From a checkpoint of a small transformer trained on Wikipedia.
Architecture: LayerNorm before each block, biases, untied embeddings, normalized queries and keys, attention and MLP in parallel.
MLP neurons of a small language model. Each row is named by its layer, matrix (up: input weights; down: output weights) and neuron, and shows model dimensions 0-159. Each number is 128 + 24 x the weight over its row's rms, rounded and kept within 0 to 255. Numbers have three digits each.
After each neuron's rows, "fires before" lists the tokens most often just after its 100 highest values on Wikipedia text that the model never trained on. A number after a token or word is its count.

L6.up440:129129132216126146120090060123122115087120152117112135112136155151172106114074115114135091119136132137122111127111151105159152170143134108161145086132143109120157178147123168143126123117173111104155146141084132136136112130111083136117155138138135146106126101137109150162126136100084134125130108146125148141096111190135130113167123071152089148126125159114145146129139103120108123144115171115120123136141144140162093141110138151150120122106095097131138127084085160137087157118132127
L6.down440:141135144113108161121072145138125099098126122136106159161140111161135105119090159114150133138126092102115133129161139132164147138143130127107140130122121165111191133125108134137148115105169136112109139190140187142109123144096106115116218121126128160137114102137135120135160084120113110146142141130104139122112092096109103115112097135116086152090085149130136138133137162119085152108108131099137134112132142133142086083179133106145162081103150146148144094132124098168124155108143124
fires before: " |" 46, "\n" 8, " p" 6, ":" 4, "′" 4

L6.up612:169126107168124119146153113137122125097145119112119147144152119106110085105113154114144105154117124131111139115137127136094145116095103137143141097164114133085112097132115159145167101128142071141143165126168104120209172144125109111117090133152124079075118149132157124094100141099120146080116180153127110168143156131202146103134095125101124122169120162100105152137145110148110124099136111136170122145116143119120132101158126113105149137133128097123140111152138120091137109113095144
L6.down612:152119168170129155160153114134079101131112118097155150130146124141149071103135119131130151118142145157081150161109151147147134118111144128134129093123130119135159108123120106144114111104145105099137120108123167128146136155119128114128142119173079100165142155100110082129121185157128145122114116120135093116155112121172138154117096181112100110148122141131116108127215120116168119144157132136090112096124137140153097116151128117081092154124074121176120134128116099100122097096138144
fires before: " Candidate" 17, " Votes" 16, " " 7, " Result" 6, " Year" 4

L5.up488:112131130150129157144079145142118112134127141159130125163129156111110137143084144140176101146136138123090145152162174153089123143120092148138150132140160099127143089089140134150146119102133110102120117121147078138118158142107161114133123083111090166131098149133088160145099120139117140131141100153089157137145123159102098120095134077091103132164097127144182123141183127139150117133124074135150120111121140129090155111144164127086138127132141103113106110152137165101178095107157127
L5.down488:092124088146194144145087121163163118119115134102135110138113163142150078138098144119137128128092136139113131115137103121130087162129139081127161143114099110131130123118141138164154111091122135105070133133131152106135139092128119104129131164139137126140108128102114118172106128126119122129110091098142104134108109109147130132144133174098137084163173168150101175206162134163085103118147119124072102167153140120133119123143168131158141137109172136142121134100103154107117130134115114
fires before: " |" 46, ":" 5, "DST" 4, " L" 4, "end" 4

L6.up491:151124126173157166128145152117112159103133135130175176130141126121134107114109078137151139106086101134121129091152111080098126138157121079152128086148194122102130117129123125169138116119184131112153163116136093128105140111059133139125109122142136115087165119119113138150149141149153106148131147137138107138125147130131128146111119117114034122099128146169101120144129135137111105118151129123091148132164142122141080164093132093147132100109102146118153145154114145107142100145105124
L6.down491:161117129162117122112126093146100119098085155175117132138117195147127125121114145135118104105106097166134137163140118155120095087135114091125117098108138119093168120135107132144136109132133161089125142148140102123138130121079118123143193150080161166111117118120150088179097127119105119119088128125121145126160101094146108152144161129181115133118067147158139144143155096117157126121143112136149115100092121137169130137101100103116152129147130155114122096143127157144123169121140181
fires before: "|" 20, " the" 14, " a" 7, " Team" 5, "|---|---|" 5, " |" 5

L4.up101:144145097112173141134143088083116089136127103133122133143162105127163136110115125137166136194144111147115133109152141142121131174158107173148092127080131129120157075142088116143141133150134134125120122088102098127103119149127143138143142153133136110081154100119110163170105129138153134124123108105136128087104123143101091100129078123167120098132124167146133123119165116183140132073156134100161154178141139114128173105115144134125138117084167106149115162133113124122114091134143139
L4.down101:124134116149131173150105159123110135142104138110120134139169156122064136151127133173131161115143133178113141104162122115158151133167094150140097123166135155124153131110121123120139163110112143140170099111129123124132124101098127127112135142128154096153123119155136153111084100135137128130146120054121119136116115124132114100150142130163145063109098160127110094122145129131132158102137215074144124096156092130129148091114152143166109116100142134097134112093131133121115068118129158
fires before: " |" 60, "\n" 9, " was" 9

L4.up443:137149075107106129113151096092137134077154123129108118139108103160147150106139169103143123114083130147069127125082119118128113073099154139127138108120122155110147091135169091135133133108130173151112128122168097135132177110120125126154140116151152121164121112131130116140143121146126139092135152121160122149125171117103095135094192111113109145119144108110096143119110084125106161173154151135126117130150133146139123120124178115128071104142151110110132155090131183101140158172108133
L4.down443:099134145175125144110134125148162150122102089085122153153153140150156143108126105144136111156129113066103163118089125145159077155130150090133088104122144122114181148132129089161119126172139122126113111083137116123151127144110167166150129145143128145104133134144096126140157156122133077134166068150144129126111117074134108125124152159152148102148100086138076165089156125143089139120124140123122129145133162131134105112121122066096153157146146134137139082124138126134142130108127126
fires before: ")" 23, "," 16, ")," 14

L4.up63:132113082108135128144142094153137146120161143160112128161155151133072120174132101158183118118118117106116123124161141107152147158115173156127097184147163123145118109129163107136156109117158091109101132124123088143146137129060137110172132096109166123079116128112150129159115144096120093133114122125126114139097145128117072136130137103109155135113124121141075108168101136170151122151126139122116152127147148112147130151060147141127123099132119104106197101140112125119115117136118117
L4.down63:108116105135090111130148160127117152105160129140113122168116129115143125121136128123084101117132132151091134114179140096153094169162139128103177105129108097172125156144172110153125079162132134144164154104119167122126069136126129126101126107102099128127150127106103157079122083104081113185130160103151150133129065093165148116119147095130136128141086176109153153141126151124128104133107133110123129143118105159170122133111119128107132131131111106117131173146114133125143143144157175
fires before: " the" 33, " a" 7, ":" 7, " an" 5

L5.up498:102074129147180128143128058130156160148136112139146109143150134097120086110112095164185130202106164123133120128112130116133141117161109132130111094151152115135146137126123080138128078149123117111109143129100144142133131133165126154117142117123085129122116098102142123106151099134121132150174165116148103153110071126140136130108120141121150129113126183124139147162143100125138128118161116096160134087153151135117145144125144082110122134165121171087091107137112145120125149114069112
L5.down498:122161149086130128112147115103108118112126089137155121073172136150129140067105120135112136160130144128141127151130113145143106120147107095119126134116140142148149135063116121106149107118168154108107098120117186137132111099130154107128129144150158098147177132132121134134148170063093124138125138062119066124148134117189101125100132147163163115094131133157133130161113152121106128096123134142114169089108163139102155132146110150133173119124111103133137123136157146108118172118134104
fires before: "\n" 27, "-" 13, " The" 9, " In" 4

L6.up27:126151138128145166130109092158095153080124150148145144150091125112135090131143129135121120127140172099154136145122127119151140120181087136127170142144168091137124127150104143143104144056084116100135095186081130093100120105133133133143134144112120119067148136140118076134158130134092156148135146133098166114110133137146176126150083105111124168129114132164140136122151179170092132084121098131168148140158121122153115112112151101138135132134138110112075128128122119132127117135130113
L6.down27:105147103116106136136140131157115122129159138078149139096181166131079117127135120156096146143101099123099126147115196108131132092149109195117130129152185148129161112102124097125130101133096142110142129140108162142133129097108172089120133117105112093129162141103129109117171125126208149163120124123107119112115141133106146135105129169094168154118150167149168149124153141136125107121130106126097139099122120147097094125080140135118104140106133130130132132146142137068135113135100107
fires before: "\n" 24, " " 17, " of" 7, " or" 6, " W" 6

L5.up190:125116123134133129146140105105104129164127117124139159076152134140136130153133117117126116129133128104154128134157158149127123141154121095130122121147093125126177104106102094139136129122158154157131145106098183119115142151097141085147144107166094146104184097101124115143107140103130160140120144154100131079078130120133154143112125131114170178168119118147175124135159119146135078109121137077172098107174114128120115129099161140133137109137083184094085103129117140083147076132108120
L5.down190:088103150140151147145128119137134124138100141139130117127140138079078132147101130149124131152072163143111162118096129133137139113118101079138108095166145141139131114115144133126137126133130167156154130072107118153099171152136131080142146111126150135130122115140113112133068111154130115094103164085158070115119176148120127156177109150101128155172096124112112114123113161142167114106146121090141116157195150125126104133138127122137109128105112145158158126114171105124151160134133071
fires before: " Democratic" 14, " a" 11, " Republican" 8, " of" 7, " $" 6, " " 6

L2.up635:097136139121116120117154165145140072101127099174094143163150144132081138158098140161101112136132158121118140133153113149189096106132120121152098091115137127132144147112125160106121091143113138173149139112163118140136147155130146109114121112162105120135095116135089142161161073169119091089136094147082142093133136110088135124159137129138098118141104145127139115072108132172103119123142108146160140164127124114093130110095126152135164111132173176137122083090140134114137141158147132
L2.down635:139139135173172116074083135125176130109103114138136152094140157117102103175111163107094094136107132132091119132155187148111134106135111118144113126092088160139150142101095109117103120116118109137160173114088148143120096148136151147140095163132142139120127119102111159175109083133077136115127165127128158134135127098157151120107105103104118113139127139124150128162100104176122140101131144126157171129135123139087135146144140129150131176134123161151094072135077138138140119138139142
fires before: ":" 30, "==" 16, " |" 9, " ==" 6, "===" 5, " (" 4

L6.up95:143098149112125145128116114119111119141092102190122132152167132111179115164105097130121130139126139173112116099109126087147125106140117088134093131154098165112164128109078131111123118092134170139096136129124119146138107115154149134117148141073099123115137114152131189117159091177128137137117137164127110144107102133120180119139115121140056149131124153084106141142131137092150108117153108127097153142109114091157150134135162102091164162123110101104136129117087163132141171131136142
L6.down95:121108127118144168169108124148143109114140136156128115099135127113188132144126150117133095151126092126100182129116102095106185113131133141137108090166097127135151123136094124108120119147137134154150161145121156147127054133148094120112108162200172167110119091120148154105095122143113086124135105149072068160130122166104135134125116103108131115154144116127125124113094097079161100133117120137099101136129129142125150123153124132173135140141119103136128147158115152089135149127128164
fires before: " |" 40, "ide" 8, "\n" 7, "e" 4

L2.up548:107107105141101127157108075134146067108117160112161117116131124126167127139166103118129143137112111132182153115106134150135132110119110128156150115102096105166138164084069148139139082116087141155112129135139149124118100113159113136142107147115150162142116149127150136157143147139132184120112089117121155162062175121136114123125139131105122090121125114113111120161141145142092107138146151179135174134166141107151138100133103133103105079118104112151120130171110117159140083162128137
L2.down548:133129123119099090081085128126129134107131143177116129119199147112126099148117095165094106140107121162136120129103164123125136104138146088115126129112122148142137120100128159089134107121111134143148148119165118076104125125114171112158143179133129144107131095076126179179120180158101088160142122115120137116109105124135141137146155096142122131134094153140143116098123158055122144115125126120112088151182171116133116133089138132107155138133161099152129118166147124131138141119152151
fires before: "\n" 52, " of" 14

L4.up132:155108084140090162111107058108130134142127101112094126118141138113097135160119147128156147124122071133134113109117107131123151133117154120123171163095108124081104109128119148111100119139115139154143078144107119143103130123170119134153093110131122117081146148188124126131149142123146096101143130148111129150133095141143132141132193127092092121121127138106157159140177130167152148132156134133117136162129134149109102136137173170139105166145137076096163122086123144160087125170112130
L4.down132:139170119133162105105148171096108091094109146133122132147078093101148144135111106139138116149142143109144139136164132140111111101173167105118093113148148111130156103136114130112137164110110094125114186086121108114137140121165126166111141143110128160143144114115143141185151149128164118146105132135122140111134103089135121132112126107153152169086112151180163116141124108119111130069092128108177136058123117126109160094109136108162166137131109167129136132132105163117136094105156134
fires before: "\n" 38, ":" 7, ")" 6, " is" 4, "′" 4

L6.up253:143143128097165101115062157116102148131112096101123171089104090144144096142136143098140101145118128118149137105132156105104112149154125146086142116128125155121155131139135150111144124130052138119134122118119145089105181107134105172127110148161127102129108146108090170151147097115103116171133144078138126108130148084144149123122174104112088119141138183136129105098112114132155148126106136150072155153147132112138146118165128108139127136133128122138122132119086094134152177098084131
L6.down253:131105162150113093119094152137179134164163125171150098082088116131150113135117114108173147104108116139149118119138187096134083106154137110046096139103107104149131132135171108134160123098089152139080140123127168137097129133142140131145133128130149152126145156096154132085115076124116123119126132138137107138129128126162102098102137120144141159114107095133143115137133128132122124122159146154131141106123129116130165120153130106113155050140097123112182132148168139154104152107120139
fires before: "\n" 36, " The" 11, " In" 10, " It" 4

L2.up258:176128107120197103147097143109129173108181136128142135153153127134113114125131124117095145134040144123118118155110097141102089110093136133122132144133156132171128126118152118082131121125137110122138143133130111172216129139089119112152121141106130128124149114144130145170139105129111178168129138135128091071103092119156081149133157147139159137145099098128133110112104143132114144121112151142128102149136113136135144101161136107084116094103131131133145144106160130124180127141102124
L2.down258:122139052106166166136093117135094127085113143125087153136100148129145128135084112102131116152171117141157103112138106061128138118123147149112121137133134137139119146160109141150120058093132131093089139133130125142128120104162104100141127113109149137095150111121170155115135176095154130129124141087131083119106127122119171124105123149148140149141113121117135169105118164131129152128152146148128135139173129089124107161105185125141107117162176129130127136167125158108105184128116146
fires before: "\n" 35, "-" 16, ":" 6, " |" 4

L4.up577:160179130139173120164119106137113130117142150146158141122105086102122115119160134126123118133132143126140097141073151163129102139164113166117109131154146088119157074140106110117089111102109148132052133120128148108091132162142110135096115167184129140148161165072117157122128115154112130170136136175128127138129145095078147114094096134130112123110136165158103115101142141126089110126131161086134156127149139096129175129109120156138119149124130130165105116109119108151109139133091127
L4.down577:150166151139107188128100156123098151156106127140120179100120082114132136117109130150159113147085103116077122092103109111118112137168129098113131143112125195136195116123169152109121127146098146148095138085152122137084124117136147101136142198131134132094162152117126098110141133154126147126129159178143120160121124113150137108089149115110122085123130099110166136147118141097131106147104126151153112102105126095124157116127147124101132151130111132122192126131096118115092140125142126
fires before: " " 29, "\n" 18, " 100" 10, " For" 6, " The" 5, " |" 5

L4.up268:103106083125128149098103112150127136114154152125106121136103109142159089128142137088115150097127116116129121131122158124089162126146090176160162124146170160137127139185104142153141123103129114127113105121154134110141157190181133136148120134079153180126176137109161080141162172152136128144145123140123132143116184122128094125130126118125121096126136094107093115101106125141130177153135094103139141177140089094107122126130116121143112131123083099101120135157101089132120103151104100
L4.down268:130148121126155126135118168148139125107110109111143090141106140097096159126145143144111116127139106174113133120106118095102119147108138137125113115134121088097194110124156151122195137135112150128118105151143145170115078168145108097156083167160108139132119106130160099119133089158137155154134124111121110095105115117131104119133162119166129189107109132176138164130114146176123148080140098122132094137138123093130140151103118172140124132156121143130124111090106095152142080078096118
fires before: "\n" 37, " income" 9, " for" 6, " and" 5, " GA" 5, " of" 4